Weights of a small GPT-style language model, trained from scratch on English Wikipedia: vocabulary 4096.
MLP neurons of a small language model. Each row is named by its layer, matrix (down: output weights) and neuron, and shows model dimensions 48-111. Each number is 200 + 40 x the weight over its row's rms, rounded and kept within 0 to 999.
After each neuron's rows, "fires before" lists the tokens most often just after its 100 highest values on Wikipedia text that the model never trained on.

L2.down437,196,172,212,198,235,186,197,223,226,280,193,98,169,247,187,182,228,296,201,139,223,215,216,233,107,186,217,228,192,185,151,230,258,168,182,260,245,210,154,164,167,185,193,196,212,215,185,153,201,164,248,235,245,145,186,218,201,171,173,225,159,200,222,170
fires before: "2", "1"

L2.down209,195,274,170,151,182,214,272,210,197,279,156,211,237,201,290,168,230,225,217,170,266,243,192,163,198,189,220,149,123,225,189,142,147,291,89,130,210,156,242,286,213,258,227,210,206,143,171,249,155,193,213,239,174,199,207,279,241,175,204,177,186,182,146,148
fires before: "\n", "\n\n"

L2.down817,107,193,147,178,255,278,114,224,179,144,193,208,223,187,150,203,158,240,178,229,191,250,220,234,200,220,180,163,190,254,193,265,153,135,158,199,156,182,201,253,210,279,301,172,199,127,196,182,242,170,194,187,170,225,198,175,289,224,258,221,264,205,229,195
fires before: "\n", "\n\n"

L10.down329,211,126,208,189,270,162,229,226,191,185,177,226,292,148,157,246,74,136,125,200,109,200,166,199,198,195,171,197,126,179,208,162,190,174,185,291,203,220,157,236,197,222,198,293,231,182,183,144,190,150,153,187,178,160,170,189,191,170,247,246,229,217,187,129
fires before: ",", ", the", " the"

L9.down338,271,172,282,181,283,149,232,214,216,143,198,222,223,261,249,158,215,148,171,180,209,208,165,170,190,203,174,203,220,114,174,179,215,136,249,185,153,208,203,269,154,200,193,211,171,236,175,198,166,223,232,101,200,160,175,140,252,173,198,263,197,194,162,168
fires before: "2", "4", "8", "1", "3", "earch"

L2.down25,201,214,239,221,255,268,156,140,149,243,187,215,265,215,148,209,108,196,210,173,185,175,245,290,184,229,182,197,292,203,259,214,219,208,214,188,217,241,222,169,198,159,216,169,213,218,182,123,265,223,183,144,180,67,168,168,170,210,250,160,162,228,264,194
fires before: "1", "2", "er"

L4.down755,266,282,148,230,191,152,195,156,204,253,240,129,181,219,181,220,221,233,135,256,219,128,203,224,203,145,164,126,199,273,265,197,219,177,186,212,196,215,186,183,179,211,227,195,159,164,284,185,299,179,171,227,206,141,235,232,157,243,193,192,208,175,170,249
fires before: "2", "1", " ", "se"

L10.down614,183,188,130,215,298,239,183,195,179,184,270,212,133,167,294,212,236,133,136,275,155,234,198,199,218,250,245,191,270,146,156,213,187,179,203,235,224,177,215,172,152,197,217,254,231,153,320,209,251,173,158,228,221,204,186,203,139,234,180,218,126,288,163,277
fires before: "1"

L5.down907,164,170,218,183,169,217,156,184,219,137,208,262,209,192,129,241,170,159,122,197,167,189,191,210,158,178,174,201,167,190,227,174,200,173,171,243,242,202,220,170,200,183,239,212,240,220,212,134,192,171,136,218,244,211,198,222,159,182,190,228,170,135,192,182
fires before: "\n", "\n\n"

L2.down23,160,233,211,138,198,190,210,231,136,254,131,161,339,279,218,196,137,185,246,215,209,225,257,183,145,185,204,219,223,238,127,289,202,268,124,184,196,160,228,228,191,219,215,227,203,139,172,170,159,227,156,202,154,216,187,261,241,159,231,217,194,245,250,132
fires before: "\n", "\n\n"

L4.down634,273,154,149,134,164,183,175,268,257,161,227,96,131,156,176,142,198,135,136,200,206,262,200,218,238,192,252,245,213,208,162,165,240,223,209,268,262,203,178,153,223,164,210,171,172,187,171,118,207,199,197,209,220,191,268,218,197,216,186,225,173,122,200,266
fires before: "\n", "\n\n"

L5.down1122,253,168,220,161,208,273,238,207,212,243,259,247,226,160,217,257,261,157,201,244,160,239,257,208,152,171,202,162,195,154,226,195,183,212,209,189,200,206,213,229,189,222,173,250,221,193,250,244,166,210,224,203,239,159,192,219,201,191,221,270,273,158,193,178
fires before: "\n", "\n\n"

L7.down851,319,187,239,194,195,206,246,250,184,239,223,158,206,215,159,258,191,236,249,245,220,200,130,217,199,173,200,149,205,220,149,221,235,204,171,199,200,228,148,232,158,136,190,199,240,255,232,114,197,161,268,170,178,184,170,190,158,167,213,180,177,194,232,160
fires before: "000", "500", "7", "6", "3"

L4.down352,164,180,233,230,206,258,203,185,218,207,159,191,196,194,195,226,182,220,206,172,249,197,178,205,229,252,231,203,212,214,180,185,226,240,173,194,191,220,221,186,214,191,183,142,242,169,214,117,182,241,198,221,161,218,203,219,200,220,117,169,173,217,239,200
fires before: "\n", "\n\n"

L4.down971,266,191,237,287,145,134,191,228,213,249,215,230,169,218,197,198,194,163,193,240,205,142,180,199,179,231,161,181,190,193,174,202,179,196,260,232,164,185,226,269,157,144,194,225,177,194,163,198,226,209,194,208,136,175,190,206,243,204,200,176,200,225,207,203
fires before: "\n", "\n\n"

L5.down4,218,215,171,153,165,166,216,227,206,257,213,186,225,204,213,165,183,131,224,172,198,226,217,167,239,188,186,206,148,221,207,168,209,171,183,215,245,189,240,137,180,241,179,152,270,196,181,198,260,103,170,226,118,191,251,178,200,172,124,181,188,268,130,281
fires before: "\n", "\n\n", " in", " a", " to"

L2.down555,205,221,201,224,202,136,163,207,225,188,194,149,104,159,229,204,185,107,195,237,215,207,197,159,208,171,138,199,214,173,169,182,157,208,279,251,208,162,101,151,187,126,225,161,189,170,218,183,199,206,207,191,224,215,151,151,191,222,209,167,189,185,208,163
fires before: "\n", "\n\n", " |"

L4.down171,216,211,243,309,168,211,266,222,144,222,206,189,211,171,178,201,159,238,187,134,220,235,207,288,212,230,141,173,200,200,153,201,251,257,293,282,263,193,237,269,159,167,206,183,171,173,126,210,245,135,262,141,190,215,238,151,186,208,229,163,252,143,172,255
fires before: "\n", "\n\n", "ast", "nd"

L2.down248,227,166,210,147,177,174,186,185,201,212,176,163,192,189,120,240,203,260,243,161,229,181,162,215,194,185,283,186,238,233,168,154,148,138,231,108,140,186,214,228,204,208,126,219,181,231,239,167,179,244,208,197,228,173,181,246,138,157,242,161,206,169,223,200
fires before: "-", " |", " | ", ")", "–", ")."

L4.down782,208,154,208,221,189,208,252,191,234,188,152,141,214,220,213,219,186,214,210,191,211,165,200,207,201,203,186,191,144,276,184,191,221,199,147,229,220,204,215,212,184,152,135,250,239,174,222,212,188,245,197,181,174,220,187,272,256,260,145,213,232,146,190,178
fires before: "2", "1"

L2.down429,138,258,215,173,238,220,140,200,218,177,194,162,177,161,219,179,187,205,234,199,208,190,224,185,176,183,182,193,153,163,216,168,198,266,226,222,221,125,215,181,148,215,188,162,201,188,130,173,218,226,190,225,187,242,176,158,147,200,225,206,121,206,199,203
fires before: "\n", "\n\n"

L7.down272,236,136,180,153,161,210,230,253,135,213,206,227,194,240,191,295,141,165,193,307,187,102,203,212,163,247,217,169,193,196,218,256,246,201,189,230,216,230,230,57,170,207,165,278,235,208,204,193,218,193,200,181,232,207,134,255,264,193,160,61,201,305,180,197
fires before: ":", "2", "–", ": R", " –", ", she"

L9.down889,241,196,233,235,169,237,173,178,270,289,219,231,325,194,228,242,156,200,233,142,184,218,156,271,178,239,140,197,201,216,225,227,187,93,229,282,152,200,203,200,192,262,158,217,297,142,174,181,199,92,245,155,248,146,116,200,230,207,211,193,229,288,204,221
fires before: " the", " his", " out", " her", " up", " a"

L4.down228,180,214,206,205,197,181,175,175,196,190,238,248,218,208,140,188,131,254,148,237,233,253,190,192,217,111,220,187,194,173,244,216,182,200,193,189,189,194,208,242,258,208,102,154,246,205,170,304,170,222,175,193,180,199,208,181,159,179,148,156,139,233,240,171
fires before: "\n", "\n\n"

L2.down340,269,173,162,216,144,180,192,196,234,203,224,199,142,196,204,196,224,192,208,164,241,268,192,194,171,247,212,209,206,180,218,151,213,157,181,226,224,187,178,190,170,261,147,240,152,200,189,199,249,222,298,220,170,172,216,196,233,256,128,159,239,266,197,226
fires before: "\n", "\n\n"

L10.down4,227,135,153,186,177,102,157,184,233,263,108,187,316,181,157,191,238,151,196,192,178,164,193,218,179,202,215,171,126,219,195,190,245,219,114,239,236,166,197,151,198,213,193,179,217,150,124,219,177,144,187,161,134,217,121,196,210,214,122,159,170,182,277,284
fires before: "2", "1", "ying"

L10.down579,226,173,200,202,196,156,146,99,260,234,147,125,289,202,208,205,176,254,221,188,180,232,237,157,263,226,163,221,176,244,250,173,182,200,96,211,186,236,210,279,200,252,268,276,187,166,263,203,200,247,156,264,151,194,147,192,272,207,200,180,226,211,166,259
fires before: "2", "1"

L5.down411,174,262,155,166,222,146,273,172,256,133,256,184,241,241,237,220,256,211,149,199,256,161,260,192,191,117,178,196,267,202,263,177,137,256,211,239,212,144,259,237,227,194,252,171,243,225,243,175,182,135,250,249,205,209,188,209,246,191,238,145,235,219,149,199
fires before: "\n\n", "\n", " |", "==", ";"

L10.down980,232,222,184,187,290,216,192,205,226,210,176,154,243,209,247,138,197,268,220,156,210,262,188,255,270,165,210,231,204,175,173,217,179,203,218,175,228,208,201,171,222,247,187,229,211,230,248,225,167,215,248,189,173,182,224,155,234,196,284,198,211,216,203,161
fires before: "2", "1", " to", "on"

L9.down493,251,195,135,211,221,143,221,122,157,223,208,55,251,201,211,210,187,172,243,233,130,192,240,207,214,231,248,222,187,172,149,200,223,199,193,210,172,177,211,227,228,268,220,162,218,175,193,106,185,173,226,190,251,119,144,171,197,207,174,258,218,197,273,202
fires before: "1", "4", "2", "7", "9", "0"

L2.down273,144,178,188,161,246,254,265,192,118,176,199,266,130,186,164,215,149,226,174,198,155,188,116,155,167,236,140,249,223,210,164,172,197,190,190,196,150,221,193,222,139,245,265,173,187,198,145,205,214,157,206,248,199,178,217,220,215,158,177,161,229,210,212,167
fires before: ".", ":", ", ", "age", "–", ") |"

L7.down1069,188,152,232,178,186,194,196,142,240,161,204,178,79,159,192,146,254,190,166,153,212,217,179,242,218,276,238,182,199,200,144,236,195,114,193,202,176,207,273,204,178,131,165,262,212,180,208,162,178,228,134,224,189,153,130,230,228,226,212,194,204,193,168,186
fires before: "\n", "iff", " Sam", " Ad"

L4.down396,197,239,207,238,222,180,160,224,213,268,207,235,190,241,185,222,162,158,260,205,171,217,282,206,230,183,182,202,163,175,175,162,207,188,236,200,161,248,171,227,222,165,298,158,212,205,199,269,247,211,209,224,133,161,162,212,117,185,197,177,225,164,241,197
fires before: "\n", "\n\n"

L2.down311,142,252,277,192,147,172,219,162,172,230,216,255,144,173,158,181,129,197,203,189,152,171,186,225,168,218,185,232,227,218,138,196,167,194,188,202,216,289,126,182,244,183,234,210,156,262,226,246,190,140,228,246,266,203,193,218,186,175,223,211,210,116,165,171
fires before: "\n", "\n\n", " that"

L4.down156,194,244,206,173,185,259,172,197,200,201,134,222,204,216,187,236,135,148,196,214,298,126,225,182,193,180,203,238,177,179,235,182,190,164,235,188,205,211,246,188,244,168,195,196,150,178,217,169,170,164,189,191,165,239,227,181,187,298,200,217,159,195,210,174
fires before: "\n", "\n\n"

L4.down54,178,295,190,154,163,165,179,235,209,204,180,235,224,170,269,191,267,274,212,199,183,295,241,164,206,255,111,222,237,183,237,197,166,249,97,170,182,228,109,222,143,160,243,200,206,164,191,265,200,135,116,162,191,233,182,220,144,238,257,229,165,153,165,220
fires before: "\n", "\n\n"

L10.down1034,165,189,140,166,247,183,250,177,189,231,205,224,160,187,309,169,268,140,199,174,183,183,190,227,164,235,130,256,262,246,272,162,180,190,184,246,154,216,194,163,185,167,201,192,235,179,206,157,149,208,194,238,220,209,161,187,190,232,196,193,203,238,181,292
fires before: ":", "ie", " minutes"

L4.down695,225,203,228,171,186,205,167,195,218,183,155,198,174,214,148,208,214,274,146,108,237,134,175,253,169,130,164,183,202,223,182,249,203,274,181,159,171,172,185,166,163,193,204,228,174,237,164,167,171,222,183,251,174,221,148,208,141,187,180,219,209,168,168,207
fires before: "\n", "\n\n"

L5.down995,206,168,179,180,85,251,186,192,257,165,255,179,169,303,225,197,216,182,175,234,254,230,181,141,212,219,193,154,162,206,173,224,176,197,236,234,209,174,213,249,208,169,215,163,276,139,170,132,220,158,265,174,243,194,209,216,234,223,220,205,200,215,184,224
fires before: " | ", " (", "\n", " |", " (L", ","

L7.down926,181,177,259,150,183,196,142,175,181,268,129,220,240,240,245,248,209,208,247,193,158,172,202,174,192,217,251,198,185,182,219,148,217,122,155,196,212,200,193,184,216,209,239,191,186,187,135,188,178,160,229,186,207,215,169,228,190,176,221,205,220,150,146,250
fires before: ",", ", the", " the", " to ", ", he", " a"

L10.down638,105,178,148,197,178,245,219,154,175,216,167,175,201,224,163,232,241,191,230,252,174,145,192,209,167,155,236,235,235,217,198,235,216,171,145,189,220,163,270,276,141,230,184,328,203,125,205,232,178,190,209,235,236,213,261,159,232,291,164,203,239,257,230,192
fires before: ",", ", and", " and"

L5.down625,256,233,185,143,191,178,134,240,245,239,202,245,175,194,196,226,195,163,243,267,207,237,239,167,156,211,176,165,200,199,226,198,205,183,226,177,177,177,237,220,164,195,202,208,213,165,227,180,209,204,188,185,223,156,177,187,154,184,203,181,287,238,211,265
fires before: "\n", "\n\n"

L5.down685,199,140,198,209,204,250,286,188,230,243,276,229,224,212,234,204,232,145,237,178,249,264,154,211,219,218,238,233,197,262,223,135,236,131,159,252,251,276,220,164,194,253,224,213,159,166,176,109,211,188,166,234,202,165,171,203,304,170,167,164,222,174,201,174
fires before: "\n", "2", "1", ".", " |", ","

L5.down709,309,210,219,179,179,219,183,265,209,200,225,182,229,219,177,170,182,216,140,185,308,113,208,271,167,215,176,225,144,126,68,147,270,155,287,157,201,226,208,282,187,195,130,159,162,192,174,223,163,199,253,212,235,198,235,183,176,171,217,207,198,240,153,228
fires before: "\n", "\n\n"

L2.down260,174,217,188,205,163,117,207,168,189,268,178,153,208,227,174,240,254,107,276,129,198,187,237,170,167,199,257,226,139,197,226,144,254,186,257,164,242,274,189,218,191,222,203,224,169,203,297,213,207,221,201,188,187,178,176,214,242,240,195,165,221,207,198,244
fires before: "2", "1"

L9.down930,226,144,170,227,247,343,228,233,189,221,190,263,155,144,144,240,188,179,128,241,214,215,135,141,133,215,271,208,204,172,261,215,199,231,227,216,203,206,80,166,150,248,254,200,176,188,190,247,184,197,274,241,250,197,177,145,317,254,156,124,221,168,227,121
fires before: "–", ")"

L10.down794,185,174,190,227,267,176,247,255,189,264,218,148,257,206,226,124,155,223,212,189,106,161,237,202,250,267,193,215,182,214,273,189,237,295,190,206,193,202,232,120,195,200,225,199,235,113,104,156,218,180,227,214,163,159,108,185,133,157,322,213,186,197,200,146
fires before: "2", "1"

L5.down787,204,158,196,251,166,207,170,204,219,133,177,184,179,255,194,190,176,141,197,147,202,279,190,136,249,170,190,181,170,97,209,160,146,125,185,213,208,206,143,138,202,112,195,192,176,214,224,266,247,163,265,199,150,229,199,283,253,179,180,221,223,174,241,246
fires before: ".", " | ", "|  |", "I", "ic"

L10.down993,133,210,149,169,230,177,128,249,207,236,230,225,183,195,221,209,260,209,211,164,159,249,232,226,152,164,212,169,193,186,267,103,219,234,203,161,219,244,261,157,195,177,162,212,237,232,221,192,188,170,244,207,200,205,203,147,208,212,185,219,214,231,210,225
fires before: "2", "1", "itions", "age"

L2.down1113,175,214,213,133,192,188,227,225,212,218,216,171,184,118,278,119,196,175,158,168,254,237,196,216,216,188,219,200,211,200,218,237,196,196,254,195,171,231,218,229,229,255,298,213,177,173,229,170,221,155,234,243,208,176,154,196,177,168,198,185,170,226,158,205
fires before: "\n", "\n\n", "a", "an", "on"

L4.down953,189,223,173,148,210,268,230,194,229,260,98,234,170,175,145,227,217,74,163,221,182,225,217,229,165,177,214,124,239,199,234,229,194,280,264,160,208,164,257,194,247,218,168,139,204,194,168,155,235,234,209,235,170,179,176,260,195,201,291,147,272,166,196,246
fires before: "\n", "\n\n"

L4.down341,126,224,249,211,234,162,179,144,205,197,191,229,239,150,211,184,231,202,186,187,171,214,155,194,124,200,168,188,262,207,174,174,210,256,203,181,171,197,188,184,220,180,256,177,167,249,246,157,251,179,222,226,222,204,204,238,282,240,256,210,206,179,189,184
fires before: "\n", "\n\n"

L2.down247,250,200,220,204,135,172,163,196,180,164,163,211,257,201,213,212,213,225,226,205,116,218,195,230,237,215,194,174,159,265,208,157,247,243,202,198,236,192,190,165,212,96,227,132,200,200,194,253,134,249,251,236,206,204,191,132,151,161,257,151,176,238,224,210
fires before: "1", "0", "6", "2", "3", "4"

L9.down383,241,208,242,217,198,156,163,209,127,221,222,197,230,182,258,238,186,193,236,233,115,283,233,124,292,198,182,178,221,138,158,216,233,214,237,170,246,193,224,193,199,238,210,211,216,167,257,210,141,236,264,170,179,196,165,171,177,225,236,256,192,169,207,157
fires before: "7", "3", "0", "1", "6", "5"

L2.down239,162,154,180,154,233,231,190,256,178,175,271,165,123,171,242,152,186,204,183,238,179,146,242,219,203,202,235,133,162,197,174,199,221,194,153,135,123,250,204,202,185,104,225,232,177,239,239,259,157,167,221,259,255,187,240,269,202,170,249,227,219,244,197,247
fires before: "2", " ", " the", "1"

L9.down26,252,155,225,178,201,123,139,208,213,172,159,182,198,243,138,226,123,184,178,144,129,226,194,218,331,275,172,245,165,166,226,218,287,207,236,187,252,265,175,140,163,145,227,228,229,196,222,213,247,196,210,177,107,260,204,158,180,127,150,222,284,214,246,286
fires before: ")", "),", ").", "–", ") |", ", "

L5.down719,237,215,200,187,199,244,166,214,137,313,110,192,158,188,175,175,123,179,111,184,258,204,191,224,208,184,234,171,170,167,137,153,219,223,212,230,163,225,195,193,195,243,163,238,191,251,241,129,147,180,166,184,125,173,181,172,252,190,148,194,197,232,205,214
fires before: "1", "2", " the", "975"

L2.down765,186,187,164,172,209,238,249,211,176,199,62,194,174,188,168,206,176,239,264,239,171,153,171,164,145,162,219,245,215,107,139,194,187,147,181,214,191,228,229,215,223,198,198,227,159,196,184,262,269,276,226,215,168,208,267,163,224,176,194,291,243,217,189,147
fires before: "\n", "\n\n", ".", ","

L2.down641,215,209,201,179,155,153,273,115,217,246,198,161,196,208,186,236,208,219,230,128,143,181,217,202,143,154,244,198,171,206,275,174,187,206,188,211,113,222,158,234,233,171,213,280,286,154,287,166,195,229,190,207,205,197,165,183,168,274,153,282,185,205,135,216
fires before: "\n", "\n\n", "=="

L4.down167,192,222,156,215,177,210,193,212,154,172,136,274,176,159,147,200,309,152,262,211,181,166,189,141,188,291,218,158,233,212,168,196,190,165,200,219,140,232,180,183,188,196,192,243,180,177,226,183,227,175,224,205,226,174,210,259,263,183,288,190,229,179,235,201
fires before: "\n", "\n\n"

L9.down254,296,237,213,188,248,312,217,104,220,184,157,103,231,197,201,150,271,174,165,186,214,251,194,184,205,153,218,240,203,202,169,189,277,111,175,261,172,205,231,243,166,187,204,211,194,201,178,151,227,225,279,181,225,142,122,186,184,218,213,281,224,185,188,186
fires before: "8", "7", "1", "9"

L5.down205,245,193,161,177,235,261,218,183,186,217,193,267,242,160,158,233,220,240,110,149,224,219,242,202,203,145,273,119,247,180,144,138,224,169,191,116,279,225,181,210,217,246,216,221,162,217,222,178,235,206,195,189,210,236,202,172,263,272,178,228,144,167,125,185
fires before: "1", "2"

L2.down626,231,207,214,120,247,233,173,149,174,179,215,245,165,222,243,256,218,178,216,175,218,241,236,177,308,226,230,184,215,176,166,147,201,175,208,239,230,217,192,203,198,215,228,178,305,193,221,180,227,287,209,212,266,255,291,194,226,177,206,132,233,212,225,217
fires before: "\n", "\n\n", "=="

L9.down2,242,201,196,207,219,224,184,203,228,201,159,249,213,259,202,179,179,196,294,237,282,182,117,202,207,184,202,143,182,139,202,212,232,164,215,172,213,243,217,215,146,80,173,218,229,216,225,168,148,258,143,214,144,194,163,168,227,208,201,247,246,252,138,241
fires before: "2", "1", " ", "23"

L4.down367,195,204,239,187,166,192,206,132,202,216,245,242,121,169,127,155,222,210,169,182,244,173,236,196,206,176,197,213,208,180,264,124,276,298,100,212,184,233,221,175,234,202,197,226,199,254,205,272,254,134,253,150,193,198,230,171,210,187,217,162,148,188,235,252
fires before: "\n", "\n\n", "ased"

L7.down78,267,180,152,206,168,244,207,214,170,179,220,226,188,187,186,157,196,231,280,180,241,253,172,203,186,161,222,202,227,230,199,213,209,192,206,250,136,234,191,230,197,203,163,178,254,203,283,160,249,198,228,188,206,258,188,155,186,227,180,206,231,267,236,195
fires before: "0", "1", "2"

L7.down14,118,226,205,256,251,274,179,247,173,257,261,266,217,173,176,180,223,229,214,113,247,207,193,167,232,160,199,175,152,217,227,164,222,189,187,245,232,218,194,149,191,119,203,195,242,167,212,218,243,274,234,212,190,175,160,185,219,191,182,241,199,144,180,160
fires before: " |", " | ", ", ", "–", ") |"

L4.down847,228,178,151,192,88,258,187,235,214,232,209,204,181,275,132,201,217,243,144,182,224,194,241,246,212,121,194,192,200,174,236,241,173,165,188,196,254,183,209,233,258,184,177,194,176,226,195,201,194,202,173,274,228,224,212,164,176,197,138,225,255,186,148,194
fires before: " | ", "\n", "°N ", "°E"

L5.down545,158,250,165,230,251,175,254,217,152,206,139,249,226,241,178,156,174,200,289,133,237,208,235,214,162,162,183,195,207,197,207,144,167,214,153,241,231,241,175,112,187,230,233,179,194,238,193,181,237,168,207,243,104,111,152,138,210,164,264,234,212,138,266,172
fires before: "\n", " | ", " |", ".", " | Q"

L2.down1067,189,145,150,192,198,232,216,217,171,205,201,157,154,256,182,197,206,207,157,152,232,159,150,152,275,142,230,196,199,192,173,243,222,197,192,169,190,201,267,184,193,232,162,228,208,193,173,199,151,235,192,206,188,242,195,203,216,222,222,221,157,210,217,240
fires before: "\n", "\n\n"

L2.down1057,261,225,156,143,234,297,261,245,215,290,241,260,236,137,184,266,173,267,215,203,225,224,209,121,244,173,273,214,215,182,232,180,241,150,177,172,234,168,157,158,190,189,139,209,181,184,182,181,226,185,154,174,192,150,210,212,226,208,202,160,245,217,223,188
fires before: "-", "| ", "- ", "|", "1"

L9.down1140,198,271,171,230,231,231,114,222,241,243,214,237,232,175,208,147,189,217,233,184,157,230,185,141,137,161,224,241,152,261,234,263,250,264,264,189,206,220,169,250,177,207,192,166,197,181,243,217,189,211,237,152,184,189,206,198,201,207,212,238,148,225,297,272
fires before: "1", "3", "7", "2", "8", "5"

L2.down648,237,128,241,197,251,103,204,184,250,160,153,179,208,260,174,256,167,197,192,189,238,189,173,212,199,193,251,274,210,137,172,185,171,214,240,212,255,199,257,163,231,236,168,234,189,158,180,230,229,260,214,139,227,197,203,161,216,167,254,201,240,194,211,141
fires before: "\n", "\n\n"

L2.down366,253,201,228,151,194,267,151,269,255,222,173,182,221,171,236,204,225,198,155,98,198,202,262,132,177,244,217,257,172,195,230,163,249,303,182,287,237,199,269,241,216,211,177,259,152,190,221,95,180,172,229,213,161,196,222,191,256,186,246,231,147,243,150,197
fires before: "2", "1", "ri", " | ", "ia"

L7.down25,174,232,174,192,203,182,131,129,253,265,249,222,215,263,239,200,186,191,165,172,243,236,137,217,244,205,162,150,285,188,177,201,191,100,236,163,301,225,225,193,228,186,160,166,216,197,235,218,175,175,193,210,172,252,215,157,193,195,171,203,286,248,164,135
fires before: "2", "1", " "

L2.down34,163,182,254,164,140,138,149,257,193,192,230,198,158,155,230,157,173,244,165,273,222,138,255,164,146,257,184,194,224,228,164,159,210,242,229,192,253,249,234,224,176,152,199,158,188,179,134,209,173,245,184,184,169,242,182,202,267,190,192,172,223,210,164,212
fires before: "\n", "\n\n", " ", "ations"

L4.down1055,203,182,195,176,221,176,223,154,218,198,145,222,181,221,195,157,238,187,181,238,193,168,216,227,179,202,227,241,191,188,220,209,235,209,179,151,213,181,288,190,184,188,162,191,198,152,183,194,165,222,172,253,203,166,201,154,134,196,110,195,157,213,118,226
fires before: "\n", "\n\n"

L5.down178,178,168,200,188,225,250,132,214,123,185,197,151,208,223,200,237,192,263,164,156,258,132,218,175,204,147,307,172,206,212,140,214,154,229,166,176,246,207,178,175,195,181,173,199,166,155,195,204,176,225,203,142,121,156,295,143,243,199,223,149,173,255,104,170
fires before: "1", "2"

L9.down97,182,198,178,206,259,165,162,258,253,239,218,214,201,197,182,240,210,198,247,230,198,196,136,292,187,242,226,300,148,164,216,234,172,166,188,203,222,232,211,231,165,179,168,244,140,174,255,147,154,175,291,162,112,245,206,173,201,127,208,231,219,143,255,185
fires before: ")", ") |", "),", ")."

L4.down84,187,228,156,229,177,209,244,207,192,202,199,165,162,198,195,187,226,129,181,163,245,163,192,186,180,245,161,214,207,150,207,212,159,218,186,208,251,193,235,181,223,156,189,229,219,180,198,181,205,147,162,147,219,217,214,256,222,186,177,152,250,177,153,198
fires before: "\n", "\n\n"